Part of a small language model's weights: 16 layers, RMSNorm after each block.
MLP neurons of a small language model. Each row is named by its layer, matrix (gate and up: input weights) and neuron, and shows model dimensions 0-223. Each number is 128 + 24 x the weight over its row's rms, rounded and kept within 0 to 255. Numbers have three digits each. A neuron's up and down rows have the sign that makes its largest values positive.
A block is one neuron, or neurons of one layer that tend to fire together. Before each block is what it responds to, as a language model described it from the Wikipedia text at the highest values.

Word-initial "ch" fragment
L4.gate59:126094129107107130138127140101101122112136177118133091164133157135131148078134148147143153124152134114137172144127115119137153143129149123129131145121108075125114112090119161130156157132122102124142108141135135101145120127102157132165119136106090159133118116143123122121171074113100060147111091088138122122103133110133131178181117140098133161177160148097127120100148167116142114133167115131124189165133144121147098121106116155089125088104115115086076115158140123111114093117154091103102099113096132108140122105105179102115158126126115118128142154076117105103166124122114127112109137110132209101124097126169094143161112131132143127150094114105186128113128106129115139135147
L4.up59:071100110118069105108156164126115135125148092111129111182073164102139141132099112158116166158160071118098164161123178101149138153124147149135107147117145145146120159155142138104174150070097129114158120142104111098130126077142129132111114109146138154124174124082119124117109079118121110119137111134149168139126110157141142160126165088105178116152132132160122123112118110102122136124157088123088124119165122151111121147117126126098114107123130134138111099123121102107130119135130126114147124107097108110094128157130150126094150098143165079162110161133139119147144130137165151082119138109087172108158113142136141180113108154106104086117116150114112119147116148111115102162096
L4.gate350:148136064107146143097138135135130142127143143107147133080155073145141115137127123090098124174134098133120130142122099110146135134147142112098168114103106157109120166156120106144183119128139156161116104167141138152150114115193143102149148157130136137104076139145125146126100113129127115129074175096105131133107092118130170113087153137113131163146135138113144174119106134116161119138118111119182100126091099127109070191152153132161166148137120164106156129114143083182127121161143143103135105129157093143130122139116125110143143121110132121122089110112093131103149133131098132093131132122144136145134122141168155089090141150150072139090143137115127132159119125138152150148078
L4.up350:132129145121161166127165120140155107112185119164069110131112117101137161145116133131178141167130104112095097132124120096136145129136141127133133158137109155120135138117148164128156131140124110134083113120136123116122148169112116141158117105102143168161149144136101188129110094103174116156134086147143163157159168162109166148138106112095099106134159155089126151142144109164170118128186094127102180152165154103121138164128099103173148174103150101123087113147125111116089137156185101160142163139164119132156122132101096137142136126152117098120135156116120109112125117119085111110126149116123150133140132135109123130127072088151132109158143129161120122107111094107122113157122

Word-initial Ch/Sh pieces
L10.gate25:157134106119140120129098098160159104127079147112134173141076149173140132134084124110137117121174149142081096128089139105145135101162127112123139116116134147096128131083119138115124157131177103151168168127116096095117136130105126127129144121118163089156106126114162128133098121168136115093098109129127146158140103128137115137120093155135142135126182131150125110070108102085137112133152177153111143135182132095105151117107094114144139140138111078136159160106104175143125117126160146150166144126160111121137132097100117142120109162151120119098152152142121152076184121109096140119148105104161163125089135145090168131110122155121152188129136145140118121108127148088141103141117
L10.up25:147154161124138152108105091135078158118148139108156182140128138109148178186078110075120121143152099102105103090159100126109163133104151130135134158109137119153075114121123151135162114116129117092131146103143105105109121120116151103129139130139165114103089089138120142163097119142147136108162143146108146114119141098063151095119156146131137163134169111130122125075108132131145134149133128161110134173154114120106129166059144131119165117082142120117140170112139099128131120145126127143166096075130049114124126093096108121099101129114141150112140092158123133083164118142131153108131116122147157161121158137102168113132132150122129125155151132127159136122113157141119114119125
L10.gate499:135111168128048183143155129127146147130130142144136111080171145123091067111150131136108152125108142113139129116100183114156155137132076095156096071123153156098112110129125134121094110137101117088089117102131139126085107163167107124130120178147163140093135084155132116133137101145150107143113144114124143112163117159092142080140157123126136117125141129122118134107137145152137120120109154117145111145151121153129117138104167109111132130134138154191142153120097128152125084142169145128126166127134148067130157118107133125097116098159124131148116127104114126170106115118155144122138127099090090177112099099123100130148120141087153131161131126091159101159132121101128154158145
L10.up499:112119139136119105135163139123087161112149136142139184112172152160152113089148101129134133129164111143140167172153195119148149110093147123143131116178135115116157148154147129104129140147105142134159143122119107160113120124134156136092108113161192148123134129093152093109107166146175138126123136130140085095090107176146115125184141111159089131118128153142160136140163166129147105123135142175133147117155101170093132087124120121114119123198128109118126138134113142150164118151150125168158155128125178143139159125114106141100145135155109132107156146121105091119118129120164162155137125119111132127126127165092137144104083125117123131095062129102125098165114146162147126140113
L10.gate590:121170124155130134145186115118141127127179118141127147133142143145135165144132131163134135143143122141084131132132118111101127103104112122150123127126116163112100115136099109147187111146082092162127175148152121138097123125180143121102091166121115156115101158122137127158135130127190121104112151114131135125118125086071125068133193164115129112149170129145129143097156101143163118137093143134137133152128087141076142103104132135088115103161140123141102108162100122112115127150174122108177122159113105117105123112105103113106116107164109135106154155095094140098113123155113145130119135125136146112119134149087131149086168124148118124145139129077181096156117111075124095095134
L10.up590:096118105107105148109096096122141161135117117125111150120170102164118133173125153146155130176106098117150179148123121131136132098120108167129100149141138146137117157124122118161112145137091133143136118094107161118120089129131131139148130112186096138152127143150110151127124093129136111158107129116114134124113095090151110129166117128122121170124150140126152078083126076120129084132141106153129165150132103134117089140165119133133129140112109090147127122138121146126183089133134103189162100153108115148152170086103160067095089112092146100071112108098105101125133130133123155099098116154150161143066120145112128110152086125122131131130074168148113106137149118089128147143127
L10.gate727:134125098179137119146174151090119154162157094098113092120111108123114137109129084107117150193139089150078136128136136138146182126124137122090149164107108107089141115123119148166136140105122108135107120123131147152099138060147106161115114156154158143137109138085127125130173136102117146139103132097144115134110135094116143145107148123120099147122166117150095143136137100150114111127126143114112144114093148105106113126060134145135112134139126084107127165148170109110132083096143113164150136116127095147144139144134120128060156134139124163162077156145130160128147094142104145168109129126126142104131106142126110124142105108121157166156139142126219108122095134143141156114124
L10.up727:164134116167150161095139125116091127115152126095122120105084117131117105119187154111112140117121117128149125090152121096096194152163102120109135130163099147092116151123154149147149131166119106158153075109116157141149108103154140136119127086152111116118123147142128119139150117145111160107055144115143098149110122166105102087164167162077156126103119124134107159123117164101142097147136127142100132110123134129144153116129114119089157122094094129120152115120145128116156151133141139171093125114130145161127185112087134203125140152134093124118082116166141123116182164125140150141144133105123132107126104155151133078161106140117171122129092139116129118125085144138157132132136

Word-initial "Ch" fragment
L13.gate13:073094136157099171156087147124168113127145122113119113115146140117090135104193140109090162157131122140137145135177178110100132125145145125156139123108135176129148179152141159142110105126134110151133168176159114137105094101133132154112095134130155114093106120120144095112133122120131120144109149118126162132123114068100083168145147155125073160142120160133130100161110117157093077145115139135119148185085163131103133124141168145133125108128140150104161097150069099075138114157125138124123125131120125134151104167104130139093130139099117131108151149102160112126152117114131131097072138129128154131120120156137102138081125111130152164098139117109109120162113111106127109135138
L13.up13:130131152168101131092108114135127123131111129151111089118149135106129088124165104094116113141131100101146164158152125149117136167121158129129112113129102121180106052135120139143111133193172109087118137131109110131145097142177131096083118159125115099114106140147102099167155123091126151122059121091105125114153124136152132146118117131133138161115148151132122146184097103133093099096105177118111103141120138131157139135143125180148110079110118179108148175126096127117111108116162150095161160118146106165143120121147099128121120154141115092124140130146091152142130110138126161115097163098081123141136108094108113125114112110080166133144142131137131162136110112093094115132118
L13.gate124:116138128133132135136095092131120098152123089117124167099139141137112126156161158100136150177183112117120091147123146121128145065096139117156108109142138156073099128150150147115117124154151153156163129134142132124112067080123156130107120120152103159125116127140110148119136104133141122127136165088130151137171128143100137129113145125116115119097120124121108119105086130167083073065108132116097169145109132136114135132145139081103179125116163106119132108124113094147166086142123119095119123114143097134105105111117132131098133099117086092099085124078128123141137093137118125099131188108101156161131127078124143115152146119139104114157118098089129116165117066130170139137120
L13.up124:147126129146090116147111115069103117168136093099116134103118105138126115111110115179104111120122133159094124112078173084127139098085127077122145123150120126117138151098145137131127137131176134174118146111091108064102167110118107108095112075167141127164116126162141095158077139145161156142120117122098176119142134175138141124116163159173164143099136152089143134137127139090141118103114139095099143143116118129149111132170119146162144178131149121133146094108137117119115092113167172132132168144145097148130124124073137133114138129144109170126158094140131135124146112107115140106159135161106103137094140132125130148121121150178171114128093155098140129166131135136129119127155
L13.gate194:137107180083113095146123152111138097097160110145142138148136141156081120149140137127137150146152090110126131114127111099131126122138140145094134108152133153125133111104157132113112084137155121162134136092099139139134076112060164114122132115125135126121132129096125139134099128131102092108130130119118122128199101079142138126140081165091129115143135139142148098108161104121106088152105148146102114148169140162122154158118127143093138095134107099107092109101107124121105074097149123095145093118113146136123097148105067132138149070083145114088080166115181145148105129134109150165119089100103130156142117143119151162119157125119137131122112145118160155146098154112136128087095
L13.up194:118135090138121134138156119104110154131175152134113154115133114117113116114154151141177121139135114122127131142138153129132150092140084143135183106143139111105132109099124094123114124166128160145107144140118119147100166164171114082127129143096124126118127084156135128133081117121115122080114150108112172088093140144137087167154100109167119124101136121130173136101102107149146140132098091117146113083089144115106121093110137138163157115117124057162149155172125162115092074145122092108125165083130103125144127073146156129089154123168159120121132161106136130152118123108134155096102142111143149117174153115120151099113169140155152112167156141106132127167101153105105149142143
L13.gate331:144113136154121097135155126090137139119120140147129163099098120168144141076072142143142144140126106113080126088173188152181129130101131114055134155097122138117115142127090095166169111150126137145109158108104106116126136092159110168110097092137174133142179123105133122127113137111106180116114165099146121144144130152122148082138129159113152159128140143166132133115112122141129125083138152135128141174161138157113126152118130135107141122118159122149167145130102163104136103143133141141098125154149123137150128105146112164142113084142166111101145145115137164142119107127137112128097118112158146149144107097061149119143158104119104145138108136137149165170083104126167124126176
L13.up331:074128075076129108128125106110091150092153106140090108119140196107143169132138086160094138164098145077119132130159124161138136161118123147155091125161105131135127131130100156135140113150118129128176121105102094112129119073093109117147158136146059106127097166140135100146143093129141110132154113113129133106115137098104127145144135119079157128146137137130089107120103145152155121133134106132111120108148133089090127153165141086102111135096156133165152113174144152134103118135111135138129135146122095111117130133119117151147145099116104111113105117132085126115117130175071174092148129066091115087158149124132083126140131132149142128098113132092132107136118100115109160121110
L13.gate408:120129171144112145127131191137118134150122142114096075140124116113116132106095090114130185108159133112134148149142068172126111157111132071163124124162144113117164120100151149127117159114132120134110144106114100131092127093138124126116088128127174143135117145105147098155088082156115084119156140073143134114149138134133150147095133154155133147121161107124085145140105113137086141148124154161084152103123131109081122152127148094094131179150128103124078147106067148125152158148135144147154158109106147123121150129113125132140139154119142148129103152136105124138150117182098142117118149142070127147138150111119152107151105092127124083131123089107135130149072131132145099091135
L13.up408:132142113120129126112167139153136142104115101073145150113123121138167153168095145114121081126124171166157131077134135119167155133155097120165101152145116168098112119096136097117095189141158150168140142081133138087111143115148118061109124106182126132134096103173139138117111124154139102118147155116158149130138125133099114084151115106112117118131141106119143140140125127102118099126050127138086122122112137095125144141093149120147121082133108126136140119110112145134115162145134117092103138116124146096150079158101123147085097098137118154127124107138095147112150127128133138128120124165112094161114130124149123123129117131172161101168186169149126124093078132093144099139116
L13.gate575:143150146141101107149119114138132124111093154112076159145123109110154155148137167107171107136138125153139127147124086188130135105123113168157152130160159115070139141134099143131089140150129111159132172146134131118100114113176131153147083141132111158143110135155176104132101133147142127132126121121114072133136129124157105161144095111143128152136158109137133161116112145168118126148101114170115128172129125128111149156128149149126088136088132138118126129087099113104108126139138101123160112103200081130116137118156141137119158120150100099099129135163099165094105122139148103112097160119116106139141127072073093148172124107122122151135168137110185156103156139090121162103099
L13.up575:075079108148130118140116129128093113126152128090135109112130091113162139140142109099130091118073131123187147120138187151100154090112131140117137130119116150129118112098124091111096208155136098157109148093121138106137088134116138179135098137101103136169136137121145162091084122146134078064121167179109133069122140111171121135137148090136164162112108093131103164106127118127129151143147113135148154118155154139114134147096109129140117109156121154125154083123088130093117100155174128104157142122115123150108143119122135144101166124143118102130124125135150119123137073157147150127110138127091140149131137161093137106100131122088126144138101153132133145106121138151146094121129
L13.gate628:151111129153149088125182160123114131129152126153181163071139140139160081157118141165106112132148131148096119125144148141119120163141088124134156129080131119166072151136087183133102154112157100112141134122109130137134126115135180107120130114144147143139072139141117084143104116080145156121074140127093132133137128093137113157108104082108137112118140113085123131132127131145108130097124158100099107120143119124163116127126123122146111122137145165198126168102100120096136087122117102135137134135145116149135122106114105140118146115079109089157138127168126146123171156141145176127111151105109163129118112140133139096156120155113139156172141144116112110121106175116173131141069
L13.up628:124089088123125132096134150106149138115150164135134133118105148143132130157108171123116092152126131185152150183130118105148153119100182142117139120131163137145098143122125105169114137114119138142140123142155130125125113125113100133111109147144131149120103160162105104118103168110170131098118085128123159129111142070118106121120126118136141144105126114174144107108157114068186120137132130135144117095106151112112139158107122122143103147111128128088119104086095122125098115125116116116162146105149076124177100121110120142074121165115125127112084105101157160060141126125149127113133147126113189152102149084078171180119132127090148110122147180155132145136146177121131141150141
L13.gate895:104069123173113159123123115126148123102158140145126129135131160150162115102148101153123126113102191097118164125133136165125145167095118115128123135151091172150137129168099151139111123127134156135121142121144118134144123107134127154132151081128144109197136143102138133128104129153097155090122142127098151146156104136124157160112187108167161114112132130122052115102108108134163086109161142118124132116106152150131168116119181113143091121066173113172173088147144135143149115098109158162123132159099133134113170157084106098120142119169131157090164106111088139122119159129155101148134139112108140132113093142146136133139109122151145112137127145117100131115114103113141148100112
L13.up895:132080112169108128100123111100138120111165137132154132147129108113155114134113139136095152116139139176177132100159129136127108088049058079143143139117147125148162120124124100134110119140113130177134091104096114129145128173159103126098150094120150113149141114085141119163127140109141134101104136120146126132107138121109122118145114163131177106167155128089103131105087096095128143140153133118146132138109131117141147132097132153126091143122160146129126131136117109123145116155122175127079122148128172126091099140120138136122110114155128134116122083127123086103124133123098144094128126060115131115178126099105163154130167109165112075111162131147088119142117069101142125151178

Opening quote marks
L13.gate88:125156138149104109116092121131130109171134141108143160108103140095091079119112163099153084149130127105152136095135134117148121143146122132156149128129130123144120128115116113136146145141160095085092158139107123106069078122144124154113135157115106128132144126137131132110102110118122126183090147144179115135102092163138098131123139139094177140117131133133171073156089113137108131103148164159085121114120094114132107111140123135138146137108085135120103116120127152146163124135138091124117127160078116108150159117123112131136120122130162137158120182141156102135114157158098104156151109100159158123117115188094096117141218141111125161135114131172090087090164123132101112136129
L13.up88:091146096180114110153119104124131111138158101174142136103138147085114095129103185109139143126128158106135121123101145092107155116124151103121195086141118116144142153082090103131145083172123131148078089124146084127119100120151156119156139129110061117134130153116101166108134131131122144139105162181143137135166155128154134127151160131124144113143147112112124095139113151111092149124150160168112169121109102145150065090118125162123133130122131095128162101110143140141171137109160066113116159109094135090116154142164148105128121152113100157131092115159130121100127106140128085165120125099139132113135136147124141151123161099113094111137123132146145114124096135080131129137133
L13.gate258:149140159149160100117132197147148071122173125095127164128122105126106140120113099116100147128140137106151090102127119116128094173132131131179155108157152094093148134133105111149150146120133126103142128129123160112096126122140123129121109138166137138148122122190171140132132167127144122156165138117182119096097149087137142131121136151112149109104135142129072128139177094108131091126109098144113100143090118130146136078147137150119191114107155112133098109100113160114114096095133079151176122126134092106135111111085135112158142150177132150119090098118119129155098116134116124151119113132181145098132112172137134079116164142148111132136121104183144121130154126095129105126123
L13.up258:087129135129157100115082165111132111153145120105095139161134141124127085176105116101140141113094113130146134129127134149108094121140120123133175167189135137152114108128136103106156135119108116123199107108133116143123151145156121124131143157132112157139140165104183166150133074114077118100127092123128126099151105109138136133143144162141150148127137157138115130160165175101130118144133117162146113119109102149137156102124109128115104119114131101136128116144124170124100138160158108121108151089112049126152111110189151134128167098143137121118061134156093141134132145112121080123062091124144145129129085172138120141156127121129125120143122160121114146097115082116097115093123
L13.gate284:149151114150129130140130145160118111076173132147133123122158166116084117122113171118092142126146117136149154160117107060111103148140137136154146141139137151143115134191101109129158167126112105132119101070109129128076101139172116104114128147152095165183146101120151129145152118098159142132099139117136125139104157107123173147154119131096163131122087068147149118110065156112131145113127148126161174145133115115157100102111110087152123124104127170129118126164138114157139111135126121118103150103140146149144120140123130151137117126115119080138120137182115116151110112132064115121124111161157130094122145192118101167168136114120134175119131106146148115157111121128132090112144
L13.up284:115131121086145113123164137149133107138164105157112176129127105118114159123142154087146110137123087188149142116168116079151128151131175101155163092126136098163168133109136107129119137093119073129103149142110124088152112118127121107128152167158131152165109082139152134142085154093115123082156154159156114134134141153116193106136121102153132130152136102104158142126127167111135096169126128130102126122120145131161101172148154112110107110113115120133154134125082145133172094105131079167120140157099152070135097145128116150153073100164143127072113120173133142158126128103103127126132153137142141120104127157156111149164120116136137133120133147139109138170134135130122149118153
L13.gate385:124093145125128100142124118151099155144146122118122179148097157143133119149085157149102152148130145106167089135125121131126105141083169139131127124137137151114117149122124134102119146141169146148083154119135120112135117097112097107156138129137110121126176167107086106142170140152132134173100147137175176155121106131147147127112088144131071137149107119083102123113121132105134138138091141160156122152120115091119157228146144107126168126156107112127125136137116105172129137132157077152112128122128122154163160123119116130154165152110115150163146143165095121141168122143158152139113114096175147088132148109116143153118131149142172088151144156175116112117137155116184125122149
L13.up385:098147126139195122153124129136124110102154141128113139119128103150098097145096104104156128133124124129143108095073166148104157095149136133114144119101129157124151108148120130166108128116100178171118110123130093153115123136154137140162076114131116223084142122129122138120132091113134095095152124131125120112149120136153055183138119125120146124119120088125142169169105140144156125156107117094108091147134046148131137135141126137135133134120117125144126087106150151146182150128110110133053141084137079109123130117128134128102104130164144169117102122136141143109101149107124098134132088129177153125150102136124111114110150135113123144139088115133125121137141093100107125128148
L13.gate552:142140133102114089130144128142115137151148129106083122154084092148144122123121156145119092132117122141096126128121131189091079152115150140134109121119168103131143135159090141138120161119171109137140096085102092120113121064153159131144110124141124118169136138134128143138143088099124124144120116159093114131146089142125122127142112134123169130118089161128094113073140106158124119121132142110122139153106117142149157074122108140103091130094114175131125104156161109088157165142135144149108155110114137176089142148144121122145122152086156140131093143112102144150144140107139074140144077108127153141152084120149172084165157170118098083153155149140122135125128150109088096108168
L13.up552:115136101149149097118143135138149124126113124140184079119205103128135117149110154149147127146133144113137076098156057138137121142068139098136092098161145177134123111114127112099105129137096106101130109131168156121103114118113158078129131154135144089133095106175155079157103131120105122133140130126122107139134147121126135121144168128099137138141160088166102123132126136198102130108114092108128126126115122112121115117162101129106146121125156122117166143148111138123084147120132151143139153127099112187166097092117146067105108138134123125135110121141142139189103118178165110157131148112153130121147149157115109148086115117136132141192112128128132144136130146102162127109140
L13.gate652:108135074139115107128097163138125147152166142138098124143120106151103132184143133185134134086142127087141171119138117144098132119103118125115117095126153148144151119126109127153169107111135103117167130133168092144103115139124132100104109119081142184140097165149104137129073102141142128105133150118153087104102140126174125137093140143118127112119108108120152093149104158119180127131137177113114114110170110147111113149163119127085119135112155103104097106109110095152083152108124147123173121151107141079134119078081122107136145137149136195120082092134129112135145097129098142137119121150099112148100088140125121135138151141093134127142160132156115161129144162108127072115100
L13.up652:125129067147159110116093144121114105169123152141101155132170128112119122127137178119177123127137131055114124119121142175110124126127122121147086090115144146148114128126146131189090163089143141132110091140135108166127109125168110141115149085116110120162142139187103147134104104119172133114118142112131141145156127097138127139125124115133148184108117151114150134133146167127174123142105122106104136117148094161155108143159107132162121138136118095132157118158161139190159174141132114144077136135143128126147143144139103101143135127131191097140119105143093145144166167167113134123144133113149111122078159147105132152128154115063160103103143126136130154120146087113096135140124
L13.gate747:137166149135109145083085103174111134139136133112097163119139146120103120124086153177153120096127129164152144135121155110183153127147116199122133093143123149179143144117142113122165103155145108105128114107139107141099104119121124154111139143139082109153119118159088177122119116122123125112154113154146128132116138144116164145150138113101108109098118124129106182102107121106137147137163095150143148105131125173119162137081143106102147152115117080157139168106119119133129134142114127106172138137154102169154101166135131104163151154153158136130167116121110147171110126087135118131127138107121161130119115180094118132118094130113155079110141056112123119093117118099117077152157
L13.up747:083068129090097126078136116131128090139131127142134144114100099132095120090136120135094144136157102121145114192113114110114081096091119092141125148118121106129145144160164089194106093133115169104105125130154122173139097139123109151112125121184112102123125131142120100109109117125142127099125115141136096109128157118137131109116115153126149105112094087101156111163119114089128145103112151111099174092075130157122093135134131089150124140096124155174146123112125125145108142182152121129133143102105129118153106134167119154141178134136122150142161154176121093146122164107134125108099118149123152134132103150097146162157084153102147116173108083136171105115130150126127155117132
L13.gate834:132100088127154140132118131122098110153120123134128138141120136157138154144106123118132114116086140137131139170124135116133143121160093094161133134123153146142146141082152127155119099112127114128118112124115138162122106108113140154140157116135148109092118163136105084146145147120094140136181073103175123098133125125098095116136137135124130092125126175101173169162122140136152151095139125160124099116064134110111101108118098168116104122080118117136090115125102117157125186125129129097099136123124056154141133097162075074169123116094109132155120117173135121123136157107109161100145105088146132201106113146144132161118137104076124124137168132136150146115096083158106125119155
L13.up834:168165090151119152110156136120154126091189125081149118162098119147118107139122103054085111125111119143135129093123111122135135157113093132131104113156122122125102121141114144113131152094116104119128115083108140122105121152134095114156095152095145152125124148052096136138125123132131154111108090110127127099101135141156125122098137131144163111145092144141166114108120172122091095134075141128151140143128102148105126132132129150087123127120134087117141136160128155153193134164125112132141120115123154078137163133122075124108107145097128162137087147100109144178121139120133137172119111115125099138152131166109134109180132165145155132120157091113158151171149148154112184132146

Clause-boundary punctuation
L10.gate69:099121111126112116123103135156105106115105132168144139107114114084097105092158155124110172134104156105154128108135092121160129140112149128106114125144103101106163151108134086098113145103155156138152113089125138156169129146151106098142125125118095124141141140083143136133127095088141148118116103158149094114091101126119165121118131139168143116133094072105142137144169162145122128121129109093121174137121118077137073129101118074192113133144127139070114157151136108118097142109130071172127132183159108108125114112086157100098118109193149143137103110114139146128126117147132153095125130125095133130155148164125144126141156100141129110131143168119117154123092154094136102166148
L10.up69:118154132117106182069153148125136115125136098136135131151135150128118105136183106125148113104157139137133092148122147138102109127174124145111176089134128118166123126134127132092107127144122167133164119133126172144195148123111136144148104156172097069125088142121130172127151097138123132164121179101109074099135137120128178131126116146134121116130118127142113077125131124133199131106125128128131158138116137143148132116147137096166137097107117151178149109121138131159119145085102076121140105124116099152116128099168142155104123121124165127155132132142135086116099161120140147116110121150097111135085167127053139136092159124148109186141098117142108127132110123099141090124125
L10.gate98:106133140107139098095126159146119165132127158125110129133191132142137098125166170132077136113143102086152115140112124141091106137127146141116149147104171140183123097176086124119166141156134129114123152147127118067155099118144065138158098086146087129125108145124153161148125131101108112140107105130142106142138141109137123135161115127142138078139108136143092099114151128102114094132131121129125134141120153156116104100079117141154138105106097100115104135102101117071147155128128117139124160113137097141128126182095148097153107109146184128150109118127106123145159161157134154113130134122132137108130156157129148151126148092136097090163103140107092157132149133104148105100212
L10.up98:104140096120138127109115122132103091137105137134168124115110151140077084126109148121094139113119093108125118099175128118149126176165159090154149118091131132128158140085109131104127114128110122142115089133106099161155125123111119101133150168095111127111108125130137151151144127147102094177138128139103143135124141130103151145075168117121122085135113135140134120110151129158131178088121135139125129153111130158105177105095146126108116115100151158125136121074156104140101120127116091162148155153074112147153103117113075080145147143127114128144093189196119140099122115142137163136154129120150130178159111181110148114128135118141115087152159116164091175109112164112120119125147
L10.gate179:087132085161140084137142122141117098112142139103137135156135158146094111121132088103120132109146127105117088120128138123141092149113104129127080120120172132099126118154143132077112121124147104136108158093110128125093094130109110134127112093120089143138126179106163174125139107141132123125141174088108140104125142132123185121148158152148134148145103127121133108128098127159147100135133095157103129136119125137143114122137143130161154147140110088134153104144129089123111130114152132126131141070114152197131152158160088125114131083155146134090116058137137101132157113165114132085170094083137147149122116139082119184114139126134145141170055156138124141077140121117156122115150
L10.up179:134107131127170146079115140163148103125125056073113116109122133150118105118128141173100171116131143104126107115108128135122124101125127093113107113117125164129144123114109094108193063128116100125137079145131163096120138114154130134133116135143157122149144142126136143096121160160139135129160092137138088078103118103141160130123147111143124109120129106169157135107082125140113100123123119140142102093139114144106153173107149156130086133129153144171108134145148088135143158135098106167146159096123144109143147169116118101120105144071154170187097114141163108127144107102157122141125103157096129156168116176166135132149134123136104151123118116083126103076151132103115124151127
L10.gate550:104132129163136120141130098123119132119108091123123116105095158136132118112109103105151121189122092147150091139111125138154157126117139108159100096127111126106131120105132145165149136129125090053132069161164111153077138157199110111142146130148144147144125135094115104117128122128070113093151150117157153147149143090141125122124133144137130113159126142123146150161154139106109097114107108110124106127130160097137133136095131103180140159107101088133131141106090122141118144156176096144122147147109131149082107159122105147124158138124112127149094110083150119165105185138137121121173079123161126121094152157120087164105192104102133130110129091124094113117131112098139115138143
L10.up550:102100124135125100131171159154167119141145142115128135176148100129103113196105154143124130141147137140150106106130143138129081116159173105130126145115133086132118124094158132134115123115130116105121134153125113114151137066127160112151070099159131136138129167158095163153143099129081124138154093134139134152101052109145129128143164127130082139113115095113131187125147111136159063096136099148161144145107114098142127088135141145111125107129100141146126140093082125111128121135139149159127104115119092139142159113146115124143144156156092136144094116119127113120134161153147108085128122089157118170120132151156075086127147136116155125119183124082136133167136174132118124140108